config = dict(
    n_layer=13,
    d_model=192,
    n_head=6,
    n_kv_head=6,
    head_dim=32,
    d_mlp=768,
    vocab_size=919,
    activation='squared_relu',
    norm='rmsnorm',
    norm_place='pre',
    norm_eps=1e-05,
    positions='rope',
    rope_base=10000.0,
    rope_fraction=1.0,
    qk_norm=True,
    attn_scale=0.294,
    bias='none',
    tie_embeddings=False,
    parallel_block=False,
    extras=['capped logits'],
    init='uniform',
    init_std_qkv=0.0232,
    init_std_o=0.0,
    init_std_up=0.0232,
    init_std_down=0.0,
    optimizer='muon_variant',
    lr=0.013,
    beta1=0.9,
    weight_decay=0.014,
    lr_head=0.00932,
    grad_clip=1.0,
    warmup_steps=0,
    schedule='wsd',
    decay_fraction=0.782,
    decay_shape='linear',
    final_lr_fraction=0.0,
    batch_tokens=32768,
    seq_len=256,
    doc_mask=True,
    train_tokens=173100000,
    steps=5283,
    dataset='wikipedia_en',
)
MLP neurons of a small language model. Each row is named by its layer, matrix (up: input weights; down: output weights) and neuron, and shows model dimensions 0-191. Each number is 128 + 24 x the weight over its row's rms, rounded and kept within 0 to 255. Numbers have three digits each.
After each neuron's rows, "fires on" lists the tokens most often at its 100 highest values on Wikipedia text that the model never trained on.

L7.up490:157122113124112120161123182164124087132118112116118123118052161111153178108174115160129134152170087097126130138089140120115128107105122146136158138105130126104125146144146139104136159109112129100158130133110126125153131145138127137170137150159157106097149138113146146086135132167135107090146139131103115065129111100136148138156121102105114075138127184153157154094141145159109085152118149092135127119158123138113114110163115134088160110149078132113132125131139135141152155100133133089138122144148125131080120107123103115152114097077153196154090115113119141130167106156110118109
L7.down490:133125136090096160077120190104130155101074138128130149103120122175102100097133150134119147173107125109087114080155169159156124132124134144094133170135109126118108141119145160159118075121107076089140126094145097143135126134123141138156173116129140074125136123072162135102102095133137136127121159133138118099087160129138155178179086103120112151103134132119136101126130092116136090146113121126160145150091112152174134113142127130124116173105140121107137146119114130165142076127157150137148113159167126124141139156102109121121150126144121177108099121135116111124137156110138115136
fires on: " and", ":"

L7.up18:172126107115137135141150153164127158127123084144155118112123117127108133109072122117096123136137131097136174112111146114149110113153114074116089099149101163154119137103144146163154124120103131165174077142138127111148104114113128125129111137160146127119170122152106122096090121055138133127110113129191084128127112084123109168150167127131160156135124104125123115114125113109108135098152143107125116134108127116120152128152198138162125132100096127123115121128093143130113104175100131122148105147171120110141147123102097059101117146072151164121105102140113113094112130088130153133
L7.down18:121131164142131172089097174117135142112116128168143118110135104133099139143116119134122088164119164156098119151135130102147171075134108092103147100151109115101106135157117151148133113144138168120123166105139127129151107137132114101086129124087116148146093179125096151129120131113124175124092092147151078129126082086142124126110171114138152108128119122116165123104142106134154140133090119110127143121097104106094143102161206127157155144094113160105142135157165125144156107170105167087115117117136126094141141129096114090120133171116146126109145110099114122128166109156098111103
fires on: " S", " B", " C", " P", " T"

L7.up753:137156132143111150150081098141127110093132106085110165148117125097115120082142137151096114187124094148120146106153143120116131127117157179081115098135172118133112127172123148114092143107130129135140158103100102139148119113119153155101145154116127094116118149131129128124118104153109136164131150153140141106093145111081133105126134141136121120155146124118086088162132148102104110135110129142147097155131150097187172129149167115131145176128142152129099112165133117101144163099098118120112134120080114109135123108204120113114086148102069147145117097136132110144189123155156151129
L7.down753:138107114122140149140119136133135136146098134142110084127113151123111076122094103126104162152110095091149111143170126147125115115143099138145094158141129145136179129102112134137116139151114140108131108125128145089148141149170138083130064158141113184098149148133109065097099117097126137151139162098148125131165090114108142126130147144138103146112106103105133121144132077128095149121159090110153114139100087114139101155109120126139149105147098144138098161161140107171114118145152116086124132149139195123128137156095123145160105118147133105054158118141159078137101161108134121134
fires on: "c", "on", "ac", "ip", "n"

L6.up683:125082109092162137152157117097145154115152164123125097172119158111110108124165115110095152123159135117168165100139077091170125165144137153143143180156090094186144129110110132158144118105105104144166123126141177114163137149110090121086130147130112116142125145122133131113123129127096126102151115112136093119120126139085086128163134172094174112148124137142106139105142150113143142109122131173119128161082082146128117179086107146129105129121103088163115127162114123117127083121134118123127128094115156148116134103121122146150101117139136141152080161124082136124126148091149148143
L6.down683:139119148145160096149135137145149145128150098130114127138101118155141162128118105160096117107128116126147082167130152133112107124075095147099107164141173090122120097102117137111117081096105109072160179106167129132119127116129123137184134100118131125125127099113118123130140081145135121137105129117120157074148137146153112130112149100125183095120123103156123120123138122132139141130155121118132132120127153104105142141150171153096146146146143094158115114143136130172136091113125076149113108129113199142126105136108175187156111116083116081095122147161091127108085107087147119136
fires on: "an", "p", "t", "if", "ter", "et"

L10.up141:131158137109127068160087158109117124117120107132101115150151123114139145103159106145158113110135124127097118087082106170124102097128122130122169146111131165165135112139157137102147154115137131091155127150126088095138131127127126069132122188147121148091128184138125108099110123104106151108152132118078128117143145111139121154143115094151131149100101159127087125117114127184134102154082063123129122120127138099179091179164083130108121143114106105099175138138148160138141139125109149128146167110154107111142100104117129178078115152133152115124124126157134126137121109137116156131
L10.down141:098145133152146135109115082120073133137108099137169143120117138132090100137101130099104088147144124125156148117070138106136121146089141136135100131129124160144130161107105100131119122100141114148134142128167134174127154122146113145097127126146179107131138141098144145092103167125135149084103147154144095131133165110109117130079130130163115100158123131134156155091152150095093137147141148121117202124147130133087157131104116142128122159107149130175134122127133141161120134171114113126102084134097142169127145135134111156132159098063100121136115105107046153128132106148118158099
fires on: " and", ",", " or"

L5.up679:159098114143118152106143138149108184144120114142105129150089071124118161131122138133188156111118139121148151109143083115128105179113103144113174139118129141149110081123151161153120156108126154165105113123107158172130128146153164122154083141134156141169148108142156158121126114102141155127169115131126127133078121085130155131131131123136126158143100167065108104121184127164174153132152166119160198107130131120126155109120111154125152100157148128130148145131151114127128098129182123116127123083150103123126117120090140132143123121159159098137111123120104154149147142158107149148
L5.down679:089114128133124119132164140129112091111124141134143142180143153147132114126151143092115176191129122120094141106105081119117111148107110121127130099121092132107124106113132118136074169132140152129150164129122101133095145133125090152132183096091129132138148156151144113103162098118084115117147147116111111156162102158131145120080088100164130112105097121080088091162162114111166119170128148106146162093141104123112130123099112158155116144173121130127166098156138099143115119169094142134123141092102112111090120108099148183124100130144105138127172144129140126131100138114106136169
fires on: "il", "el", "al", "ell", "y", "ar"

L3.up419:179141124109155140130093116121118175094124115127138127101125097099099150113130138100084145098130123113138180090166148119109123104175112113101104165199128118141142126116112124138134121148130150115101138119141117114102101160105128097127113127126143111148158117139103130151126099143101122115113111185172127141159118085141109126181088162149123123106092148156135108183130080106146122148113119120145132111142116108114122105154141122125107170082111117131132117117108144079119093140136150103146156124180087106149117163118121123111115143085131047133134153131126130127164105141149097173
L3.down419:127140125168113108131125117141117107097115127154130127098103117117109124152134061120128149132129143119115134158108087135142146114154117065133159126124142116096109146150168126102132162126124126095085081127131141176193140108187095111145123125157132130094102091105142100108133169113123108126120155148093099133155125162144136109086113092076133152126140082117105112148166065134120144129119145159169107149128105081149144119126162098181126104121133107095154151096109163107102138148149117125137124082136125126126158114140116141079133120133090153118081157135109113135114116134124100111
fires on: " F", " N", " D", " T", " S"

L3.up377:098127119125158094138114102124135165138119136129150162108083103161154131121152123145116114130122167130181112107140107124125109087113127116175132077139120130156139118118157126159110136160096139161106094115157149150071107111120086128175175177154133173090140111115166134143107113159137115110123082132119151148122156096127117115139113086120119142114126112111142117129131121138126104165142127096143151128128083154117075149131147161137112134101164170118126094165145083119169151106135139131119132116157120141152100163087142091124106116189108140126109115109178166127121094120123116169
L3.down377:112116118134094106126109105108107178109141137168170124156121132150148128133144138113134110159174120151141110161105095133089119106150159148125095148103153149121096126143118146133116127100123095088147131113118120182104106182171074094159156177128123172111116096160147105104114063162153123115129108164139134154100173135162094150129139142098124139066106073138096118128107112157157107118096160107136118123117141153115136149146157181107117136119076172134133138113122110151102123140131147111141112149163121135113137114132125121135166157147144136113143125127118090165148096113113124123
fires on: "os", "e", " un", "-"

L6.up703:137108118133128129153154121123085129122089126100079168104123157178117160127153119075113141165105135122138090149124152086094105150090139105147151105111137150103135134139154113118128126115164151127116123098114109141126135124137172134131154125114161140095119141108098125095143067105128149120150133162089137067116110141161097103147132103157150152154156121134134083114158114099156136146140109111163174123103133122150143117103096150113127090151158186138163114140130137117078128116153078115098074101106121127121094162098144112132125138116155082127099141100106124140117110153140127175
L6.down703:078151146114156108109082139118138087116090083151107158092116110146171141113135147123108138095100107128139140112173130146149092109167073104119135171144119144120138110123116126147079124095105134135124131087145118138137113136128124113123126136128117141168115124150135150124152151125154145117141147155157083135143150132151103110142129116129133118172138131136110145135138173131120116143118119135100141116158150132134151116075151182155080099152158122108180093129134130131084130149132084114104147141090079143134124106117127141126113128100138167176170118164164134105118078204155111103
fires on: "ation", "or", "il", "al", "ord", "."

L7.up695:143182133097172141154124125136147099149096156136144118142139125106103173117112138128107149110149129149105119090085174145113104110194170082099147143142132130120124158137110098152115120134165164126100136160160137093147156141141091099154136124092122145146100121107077114132125108142146101116115161146151143131126099138148132182118119135161118123094119199130099134144139124134122145185108139132158124152089056137155166096150125119136119116121109113107121131122177097116130117126111157122121158086129126115158116147117120062113122151127178113115105112147131107140116129102122103140
L7.down695:133137100119159111113149086127118172125101170158142123118177125087187119133139120074130161144122151177112143124129131135145106142148130116152155099121138104138126062116120102107126107116160091115155108121159092114157102153117129155127107145152136099157147133136128110150157131127156098138142144125122150130108143154104117107167084129164087149130117153149123118158141144127144148135135120147152138111108131150129181139158122145113074152152176115151119164114109145154151140162141163120108115095131160099162169170143128113154162111171103099108104109155111141110131206102116135128
fires on: " L", " B", " K", " D", " Y", " S"

L5.up127:159159136093121135143133153137097106114149120157129144119141111137153081155151151182125145172159158134114150100115120113116108146137112139130121122125092162154146132129146135139157123123159182151103125165095130107131098161111111183137123165183160116116104151134147130097142118125091139150126119179153126140124101105102111165118133121123101129148161118157115180141132093137131158156127145134127161180141087156128078147119152062107135117142095108184112103129167119115141108114135132146156116159133167095139153162137139135170152121103142128150119116149155183100138151088113115127
L5.down127:119143131128167095106141100131110129153092164108130128106123117118140155161077157114145165111140152146076136145125141130152192138115146155108134180124144154124081126118157147111161108156162133150104130138106167125154120079143135114107140135181115092093133101093102103094167149089137143116144137117129135146125120122084137079147132138132119066109132146146152103114115134077154164134157133093127124146154117101123113109126151090148173100129141107136139122158158070145142146074165127159100121136134143125118145161167120102088142090147121116141123150134143153107126162122143138123
fires on: "in", "ain", "ater", "ot", "id"

L7.up432:125129162108123148154100146161126118155078106093105162136122147147119106103190122162154086158173185135112120080153092160103104145094139126140150111137117088150147113124109115120136131147105178107126116139158155088157153119146136150133096177117092145078140143101153138117120100133126101151120149159133128112137135058139108147121119132177143109149129119122127131126175110148148141172077136130131130125138103087157097137140101114121113100162148097104133144142094126100115128161111106163150125122146123106114144132136166153124094128169113098152117103146175131148102142130160113121
L7.down432:100140098126150101135143152139164149121108112123105093115094136161110116117120108126142123135156144118139190092105102110153119116134120132166189147131122149179170085123107132119154158096092113063135094120125142095118126174118133158171126136147136150111125144144140131156080103132134147107145134103084120114097105117114135175102108161106143128123146135135127117118173148136122105151092126137128168148132147099098144124169102164134149132091091120128097137078143114106130133143143113173113101111147148115076174101129158159136113155127148100123137087138156125108105091110087114167
fires on: " and", ",", " or", " is"

L7.up308:110113114142138133153131141142115130119104120133166122165130139131099176120174147077135120105135101117140127112181135088151142144108179125099121141125146122116126129159160123146119053142149149129115118165140112138147169143145145132142159184104131137125192169142131159081103105130132151114146158128133142120120137128117102148130183146100134126114145147136110156106146099115096121120106123098145141142077156096145108117136172156072117156138113093151165080136151118101128200150148123098104128107135142122100122114122156154145080129129146138162172137141139118133099144139133090101
L7.down308:070111160103119088117170148170086140155143119087152104113103119120117120092130109133133141161108143146105128158121127142124148135136069109108155119131122126149192146166104110165111135157154115101114127157116118150141136086170108129120140108109126147124102088091158169131143127087133167156144147118117155160119113155132128078144124150128124124160143106118135120136093134072121144128123135097138157159115139099111141121100151115142154145181139081113135130120139108110119143164158141120095109108144132140098100123108164130098138094162187142141140130118183133179132144133147081156
fires on: "c", "ic", "is", "il", "ass"

L9.up662:105176122102141159155107102193118086139118111168114117133125110137110127113159142121130146116149138107153101123181097119147117143100144102134129140129119112131118151172139151157120084189145155139123119147131131129124132138125130137147172148156133150129093156116150145083125161080084123093159096126144151109105100136154101146142159134145179113152101089097130128106116135135116133142124142132135099091108111146119136101150101169137131131138128175128156153199120126060075159112130143139107103089111116143101102108151110128094077111128114152161138155140122122127159118165139147137
L9.down662:129089165145116094131167126136105176158100097101133113124114107139121093159158139117130144111094122145105146109150110103154101138170108102119146173141071114150136114133100103136093130129111149141121130101129118159152117118127133142131149124134091126114115168114093090153125142094103143132149131124103132112134108128136120123127171136166130131126107166153099176124103122099158144121145108133154138110059199109105105103130128088130067124122178152113148097141157141117125158098123110081128154137155122100111134139165141149119086131121073183155126069132133142121115155126122114152
fires on: "c", "ir", "ic", "o", "or", "th"

L5.up449:134133154121122140153128144133132120116123107114123129127147165108146119090110103165124143129144131147146100138112086140139113120112138110169142119110114106132161109131135150121156130143166126106155165151166123114138114106120109161106121142176098111146103139081134132131125112123156106088117128151126170105083162079069085132129170138042128093133086128169157166122159131133068152140141098099128136162123133070132134143135131104126093094129159106108147138121099129140096099170118141100130115099137140151130140102103117094167106163123144113127136108096155102169145121091102080132
L5.down449:099159149127117159143139105134112094174153143111135128136143141183092137122129133144144135111087135107109108108097113138145145137110101150085226185150083128154116103139164109126121124102132115105148120142137171131153109133154105154094102136115128121140100120106128156107091102125142152102156109141107145127114146099124134147123159142134098118060141065146114137125178125132113101145102113107122106083128104156150120158090127141130157166098097135118105154151110126132140150113094109097125129142140096098130149118102125118088133114094150099122155133119131119103129110096156096183
fires on: " and", "ile", "),", ";"

L5.up403:130097085136109181144114137136128144134126090149170141136116132123155101116149133138158152115108146102143135155108117097175108115182122168129140122131127117128128117122120095175139152115107075149156115126151125098118180125139116124093165092148135133140096122125117170150114098134114124145137116151163129070124129155117125131133144111142102127126083161097175149108148127152137080104107118146096112161109084163117072101140138148107136094175128122132097143109133154115118105149159122135144143118095124130153128113140067149162117136148168150105097098163092132156163188128140120163
L5.down403:143129120134146128149169130124156105156109154099138119160131097140107124193063146142102145149157178123165188111144133115110097131133164092111111112156099126149151128163110131124138103124126104135162079124168138118081122140154108155149117115153139157121141166125140154130088130149110118106161098156136157120169119113107148125097079140138176103117130089070122087129148162156137111147128106168102164144136119134153135095106139097102158117140113116133136126157125134102126114145148131126156120091092120090128122106130160119112121124152060109106138154099130135166155132112104120154
fires on: "s", "y", "ed", "and"

L9.up231:141179154075109139149145141119115153111090125104102129118127111138092144132118118158127117102074125123108107143106139152121109154152131095146124152093137126121114140166122104113107161114180113152103083142109135150110114056128120147111126144130106130097114127093118142095106130154068124097118117118107118102082124165162137151142215122145124159156137130162118119128149107143173135103151137158147120141163130135182161109100120137099163120111141115182122128132115094086131186095134103139152110141143147135103132144148112119144116131158141137091115127135128170100120128108133148171
L9.down231:133140096082115138144103142138144131133152114124121134134119111127103113138122085126158103163128097155193126146101188115162120133121137114174078171092115152074152130113133145145115144212125134134131134134154142127113148127103127114118121143150156132113131139126127160147165117126113128077110151150128141128136116135113168124148107115135086131113164122085167157175114092119131116108177137121073128073110142084120155125109117139117168100124135137129084117141156085119071128155119139115153126143192120117142131133119165105157139144128124143115098118112140121155119141144090088140
fires on: "in", "b", "to", "on"

L6.up260:120126102096164122114107116127134122130143129108110141147076167084113073098174131134123156099133120159114092111131116107115083124153143124146159176151120134115107117184134133127157130148139098138125096144131181136115096133155121128115153118141079095099132137097104141093143104206125133101110130115129099066098120126156127157159094125145120104133129161103122103113096132134114131120121149148105124111118127151113091193171130152110110115096138117172116114117094127158093122118094138106133163107111126128122115126127147135138176143090133084151129206146112146133123139143133121134
L6.down260:083132127125111085106165126135140164131131117139073130097116089097106142145134112106107133115152162171110130177144087097115117135120121186138133155141089129160123112141113126156125114138133079145120113133148145105109108145151144170102153086134154055097119106157160114111175100142120169132107134136147105132133146145117159132127110177149141110131150127106072104114135162114153092122128137115137137133123107128105119126159146162126120120069157097101140165098086131153111130109112086175157151072134161127108108103115106166120164121101142141149128132093138115099136119119121142131
fires on: "p", "r", "eat"

L3.up685:155125158136100113109148101131139144120141137142159095130160155121118154155142117128120128138115172110165136107116152118126088148125102126115138115112102132106151135116140149109156139173123112119123084093138116138141137135128193106098132133096173119117144128095114122162131198116144130160131122106121177102133112137093147131126145125128114131134130176084123148097125157154091162139097130123084158108129104126141067078116127147132165121173102119149171102116116092162127135133149118104098081130163122143137085132138081104101105161137174162119119129109150098087135083133072116152
L3.down685:126096092152132138110123132099129161141107146094131082087105136124153139128152144162131086105138127131112102065120133124143128144127157114109172141118128157099132111136130156127107110170103093143142077146138113125165154115132109153126137098151131079109143135125144126070139105129106111151073117175122103100191148101109138113048108169124124103129091088138144130152107171145114148121109097130158120108120109117109162129136164131198148117084152143119104097145137141132097124133118112119154138136082116126096131134137141103161089143135113121124125099122101151132120158103100127149
fires on: "or", "K", "t", "ive", "ory", "ts"

L10.up343:148116137102130151142121163106110120144146127098098148145131095149123064063130110083138090108138137096148104145129142128139115168180155123102114146096154173130066135130118165141118122111167140140130133097092180148132102109131150103182115132135090144129142119116128139121145116139145156135126143147083102140117101166120133133176143125111108079132120141129118127101123134148111114123135124123147162084123093146103104120166126131135117104161137168129148148122150173112142152155142162115139131166159132133103125122197128114142088135112147122131109074134153181156089097158151122124
L10.down343:127114143091132158183151119104171169142081104137126119117145095080108108116127127106119110110144124133138125113155152107159121155139142094099115169104157129128197166186182168186124126141159115144101120099145103149111089127158119141151147121164116143096162113121127133131127102162091144146120143141121141162107139122138112118200130131070137071092095113130107137129120138107150134128146135139171111095187142160115151125146094113178118146170137099125127110099152112130126119140125124123145124115166116101106130124140114111134107120127122156111122123123119160141110101167147141137
fires on: " –", " (", ",", "-", " —", "um"

L10.up5:125124139059140113155101128148149123129149141150162118127129130072128137118124134147162114146117134152132097095092097130167134115118131158120093105133121091161145129157160157119154129108148104088155140130138124131152132157143182113151137158113138156129115116173094111105119134072153114088140092127112102094139105143178109109131081130140197109141109147164152118123115124143075075141121099105139141115142122114155101136141119168118130143155120130112145098113162121105147168118152105153118129115128114120143097132135149160085116134156122143138124130132151088064128081095122068117
L10.down5:147108145095117079111141143143100126089138149129115117089120165157108139104130135134113090137100141102188120115128129149128148125154086144114146129125134134106112118091121136146159149080149128133091095155132126172130103116138152146122156167124118120159101141126139126122119134111110160112137157127142123144134105109109106127098078166085113136140125161130147163079095150126108060147172095110097146128130065100126123109112149125139135122121088162125111120166130151101134095127080094130121151112185129158157169130151159147181157143144107160117141142095101125122107132091168138095
fires on: " ", " to", " of", " and", " St"

L9.up467:150123126118121106154131135105121115121117128119093129147145145139138104124109097133127108158097112164119137144165109100161171122117177129150161100160172183130076170146114109151134133147120156091139156123114059146099133136138160133135162161140125112131145110106101122142111138108118144143115116090142121124158137143112178098131155168084120130163157108141129087123099105110095112134119116128150105098115101134150167116153157079115121160101100127142133136108125077157094161153098175131108118113087187112152137145165121139100101100103146153135155137131107123140116078106170123120
L9.down467:114109143112129131120153165134130161141092163121133040116109155134119114107103131144106117129117116132128141140144146154106164125093174090150215103115105111129133139148153139136134152130131083125141155116137097109132138092133148119141180142111127093129110078145118135132126135111175118147158103121135091126101123128143108110145146114110075060150155125129152124096155144105113129142180127143122095085123116128136117129158142148126142146157144053132093100127180081121109115125146146122117141107160136121098104179144130129113101137144146119078115115118149138112126123102109150109
fires on: "im", "om", "on", "n", "l", "c"

L9.up437:143195160091158093133154113136067114083142108135173111153155084120133144097147143157156128114083157160115100143115153130146138117151130145125127105143117139173103119143125147139131121149182148120155140120134135182112112108120101104138158138147161175110114116130139137145115147118137125147129097128122126117103119090147100114101161082124132117147102112130127134139113133100150127117128125150143145114138073089091101111146109130147115147163118130136172074164131101113116154184138091125119106081129113154115128079162179097146111108158104152154127134126142093083142145134099112112
L9.down437:146147080066113123148113108106160145091099151071120161116115118137180161131131140110135132138092153134144150151146157112150088180132125105103133132142126111134136121162149127144091097102140142136121152109104142155069162063101150131120182150141145158123127112133145143117072176145125108182160164143134131126107129123144127127117147149175164128099122131148141155098125186112096104146096093127141144113151145108085098118184148172159140100132144120080111106107129147134127108117150156142134128141128114095097124145129137125153141135113125151126114141126138115125117150101103120107
fires on: "c", "th", "e", "re", "m", " during"

L6.up578:160132138134119128126136133121119140100132125106098179123098084104086117126144133155096127155142155124110156137128150077117136090109145130107103117168111121110143118096144116151134131131081154131127122152119055113111133116132153094139152124089111187085123129112104129080113098092119134132108116145120158122080154075126075116112114098101099141166112138116117092135125082110176131101143131102148137109105158156152130070133132106135144120142130155146131141100114093146127150160100118102121104123140125106163136138116086153133096128115145122104053115153152092145116097164104126110
L6.down578:118145139157144152107119136099180191109100177118136116108118106109104150111121101132145121149166119054121135162152056137127153126168172121121123155166150174106132149125167116119116139118129125114148124130170094123148128158125158091104112114113124132101128145092118152154081156160136131138113161120158160123149143151171124143120090157101138142098146118118109079155120092140138139115127125126141135120163151100109151100083129136111155115166111132117111166109152109176130120146116145108126113135142162176111098110151124137137137117165179123109109107121145131170123117130115074118
fires on: "il", " Un", " Al", "or", "n", "al"

L9.up85:127110105144150110160140155116152137105122134108121152087112090161128117120163127096119107080142088153186123166150111097158132088137132104136120123147147126119154134149193140138089116140163181125090115125130125157116093148139106129112128144126088145132110118149105110121112125124105149101088132170127146071134125144145158098164102071118137113109129096163101158141123131128155128146113134108124102118127170133139135089100152139080106157123104154128151078163109101094161144143181115170148108091106107119145124150106149117128135163153100134099124079116136106139098109163118126118
L9.down85:124134118122130142142108129131138148110123120081100114126133086155119097143122099109114123129161122099143174168122158137186100155188115121127106151150135105113102129123146109097149148111137111136109142103123140125110117148133104162134175131102132139109172121145179161117113129119143147136116135139143121115113155131176098082134107109116063161115148089108130185160091064111110132153099127134153161157140142101181111142111151131151143133093096155152100107148144127159092075145140091154110148134133149075115140159096099161177120140129125154120114125142139112115110148129119090114
fires on: " un", "-", " rec", " Un", "ount"

L6.up164:150153130143153142157117110118114125128065080109165146128110119155142147095070172155103121150117117146106108137116103150115096106121142136103130134096114125162110158090178107122142123161116151156124098110129148113155153113108141140100113135147091116104143108136121119158130142124067114116108180145131104137066099110149121121114152130095139123133157151139099095134116105077141116107100127180127131179127104136143110118161105171110167129124129118145155119116124124137096145118123166161090138127129077179131113094127110108136093127138086145085132155156158183121130135105129138094
L6.down164:112101125114102162138118178121115109133128137143188056094155163139152126133106120136171131114129154121161158141151150110129138141155149142129121111118112156091125124105120147111135099140154109111140138126130096093135103102158137111089163137136114139118109084162140137128185152140126143128117126138141126109113141165137099113096118104133137106158153124127134131111093181186158135119112161098109118174094083136162130096160100118105128092121159112173137134110124139160093113177169092093107135148174106163158136114118150158127099121086132101161091122160133164135108157132130144126
fires on: "c", "on", "ul", "m", "b", "all"

L10.up757:121126117093167146094127111146133165137132126120137132119119119123145100141157155143095098153128126106154128112133129124136082139136154163160113126169127072144150161164120142111128138155087106136142110102136125144126131170107134128141089137117150157133187150102105157120126120141100133134175095100147163116132104134148134098102105144151195138166152142126137120094145148121141108132142159145092175146128111131142123130110154158115140094203108144105160141105128119123128103140131096129096120118128150138148096080152029153128117126112175136146116125133084170144129141087125111151
L10.down757:118120118132125134059129094114136159113131144126125100152132155113138153099108124090135105095151096100092121094123138108137126115097114093135098109139095136177110118153093098136105129153122161148116106139136119134142128131138109120144117158136082100116156144134136133145144145183100100097161105134121101182168122151187105121128094103106118114088136114137102097113169140113101165094134115113152127114133152130151139103159120128162096142157097112124104109140158107102147099139111140111103125147126146122150052150100132141082147164164134114151098121124155092141128151088122056115
fires on: "or", "y", "rit", "s", "t"

L5.up439:123140125153132124158176147139133112136143109133129138139124129145157130158135100140131114175113115142130135148144140116151137148142159124133080135136056193121118102154133164125120126123106146147153089139100146151107135126109076148132059100120112121129115128134110105120144114142127159154085167129116117129135132137104139135168074109121113108109128133176180176099174137112148169144130142183152131154095095144158105151104138126108130129137121115106109130151103081107141112141134131151111124198118149097164163127133163101159149125100100170110099098138124154109121143127112171091
L5.down439:125135141168155160107141116133106156100134142137144130121108139151138144112143127061156091113112114150140114148135161154156143140152081154125092122129071166115075119131132130142122099116160135100151160125117097111129106126158136117107082146145119171129099111123077134109171144130169165109175166128095129099115109148131138151153089117178140118107141158106140140174162104121125155135136105161094142134104130154074117156118132114156157116096113097118108135155114144147159123150141116156106109139149157124166116124151136180122132103115108126126161136093118144092107177117139079164
fires on: "ar", "res", "in", "ot", "g", "x"

L10.up417:128087168121144110172110174182139088127118113111123168127093144121130121110081109128071127108150102104138142138097141123167170126140139114125158107111105173119126158172170134110115130098130144095134155121123152105119110148119172140139129110154099139163121115129135119109133115120115112110117181135099125122092120156089135130150136113073121088133103175140119132086145124108091158111114135061143155130150092154141143106124124081126134106139113151138131144131147097137098122134099160131131145084132154146150111100134173117167087110116163092143104107160156138124123126120134080165
L10.down417:120112108159128163141093126137113119104131144113154145123163113132158110117179163147128131118145178077096127141077114150119181149157128107123163147109160174150106129154155118132106121169146110116132134079074130114112116108136127125105171120128098133174067130139155163113109094094140143150136101150176109149117119156133149140128107096102123118161111101133122140122121134139146106191157114111124111107113163105120140150135130137146113118170152093119118130130130116114117163136140139158057085127149119104127102132083151153148104117131133147152133125128132148154191136154092091141
fires on: ",", " and", " &"

L9.up325:143144103105151079162127151132093139058120135115131124126130121148154108109120120167102113135141152118137166147090134139118137108102107149136151131110117125167116139149111140090182102128154090140129108124110134111159126158119165105140156193149165170121165124138136105100117116087130120114117071120134159112149143154152087157142131098135157123102122119151139121138120124108073112183152143102095133121147170174171100114135100137066165136144163129117119120115183107101140149108152113118109129119163140139106138122102115149118136141098142131142122129109167097113150116155077103114
L9.down325:118115154093113150147114134107105141126116118163151180105091132139092121106138135139172132136110103102126101081145127152123124121160114157130121161115135135167075148117113126163141134124080116107149127113180130130159113138144138128134166085134125154144111150107120116068110144054131106134106111080131138141180149149138097115190093106139104119126121172167150175122140159136102108132108132141145111156116122090166096131127147145157127083133179134114126120147168133143126120127145113167089128116185119114116145123136113146121125128141101149139109175161104158110142154110142091112
fires on: " to", " and", " –", " of", "–"

L6.up211:121142103146159143112159167112149127118112098126136156102147125093090154148153182099158163138183145126129155157117124137126118092114141136140128120183171088109111123102143140162128144139145121125090115061080125149108127141141114152170155133121104142140157108129120157129137122127149141080155101102155126137122119144123166104132140124104135083101126098170121131180127129121109132146144117135083154108089097159114157148112117088116121151110110157156084106141116120099113145146155162157162119147171087141126132132163122123137076086126106111080139143159107135115139152120150085131
L6.down211:143123104143116085120108133105141184159091141164115145079160084129086143118193095126154154155122147117119150135062128141093121111128147151146133107170139188165103130157134140107145101120121125117161123121110149160107158144138087130137116116162146130101147151124142156162127112124115134091108136165170113137170120162125160142098121115094075153117166127111129100097136113120123113114122131112135161121136117121148129129160138149107148112116117125150118117106095126145133138173142099089116116141125116119111162101172042091130093124150126161112114113137104160146099116116126127153
fires on: "ur", "e", "ou", " to", "an", " not"

L6.up44:149098117144131103145171177106121111114120136110106111083136117105107138164166165130140152108170177136173136098137132092134115158122157122138139165171097099135133086129151128146108136119094128124153111117104122127107136180108156114149089172126114087098131089175118152108145152162151164151122099122130127166137145110126099130149139125156127165171147136130119166131105118129102136154093086100093140103093133096110105132136094148128122137120075136151109155106083123116160135123151139117130156085159144172094082123127139130124102113120102111097100090143113111147095139144135104156
L6.down44:126159124154138127049139141122122175110120121140125147101152136135145153147133147131137137151155165123143170162135090115098149122123091135084134115137133151093116138141125151081110130109123106137128136141110125174105117166143128172129120120085113112119109147122091166160137178107125178103138110105164137124147074157156137152115129135115141171109112177124113099130123142117121157162127075103098152128130164087123101146125104098178137100110101143155121100156087134120139107170114154109151091117101099119112090142127102132140123142113117178093126136138104149113086158152119092108
fires on: "an", "ou", "te", "om", "he"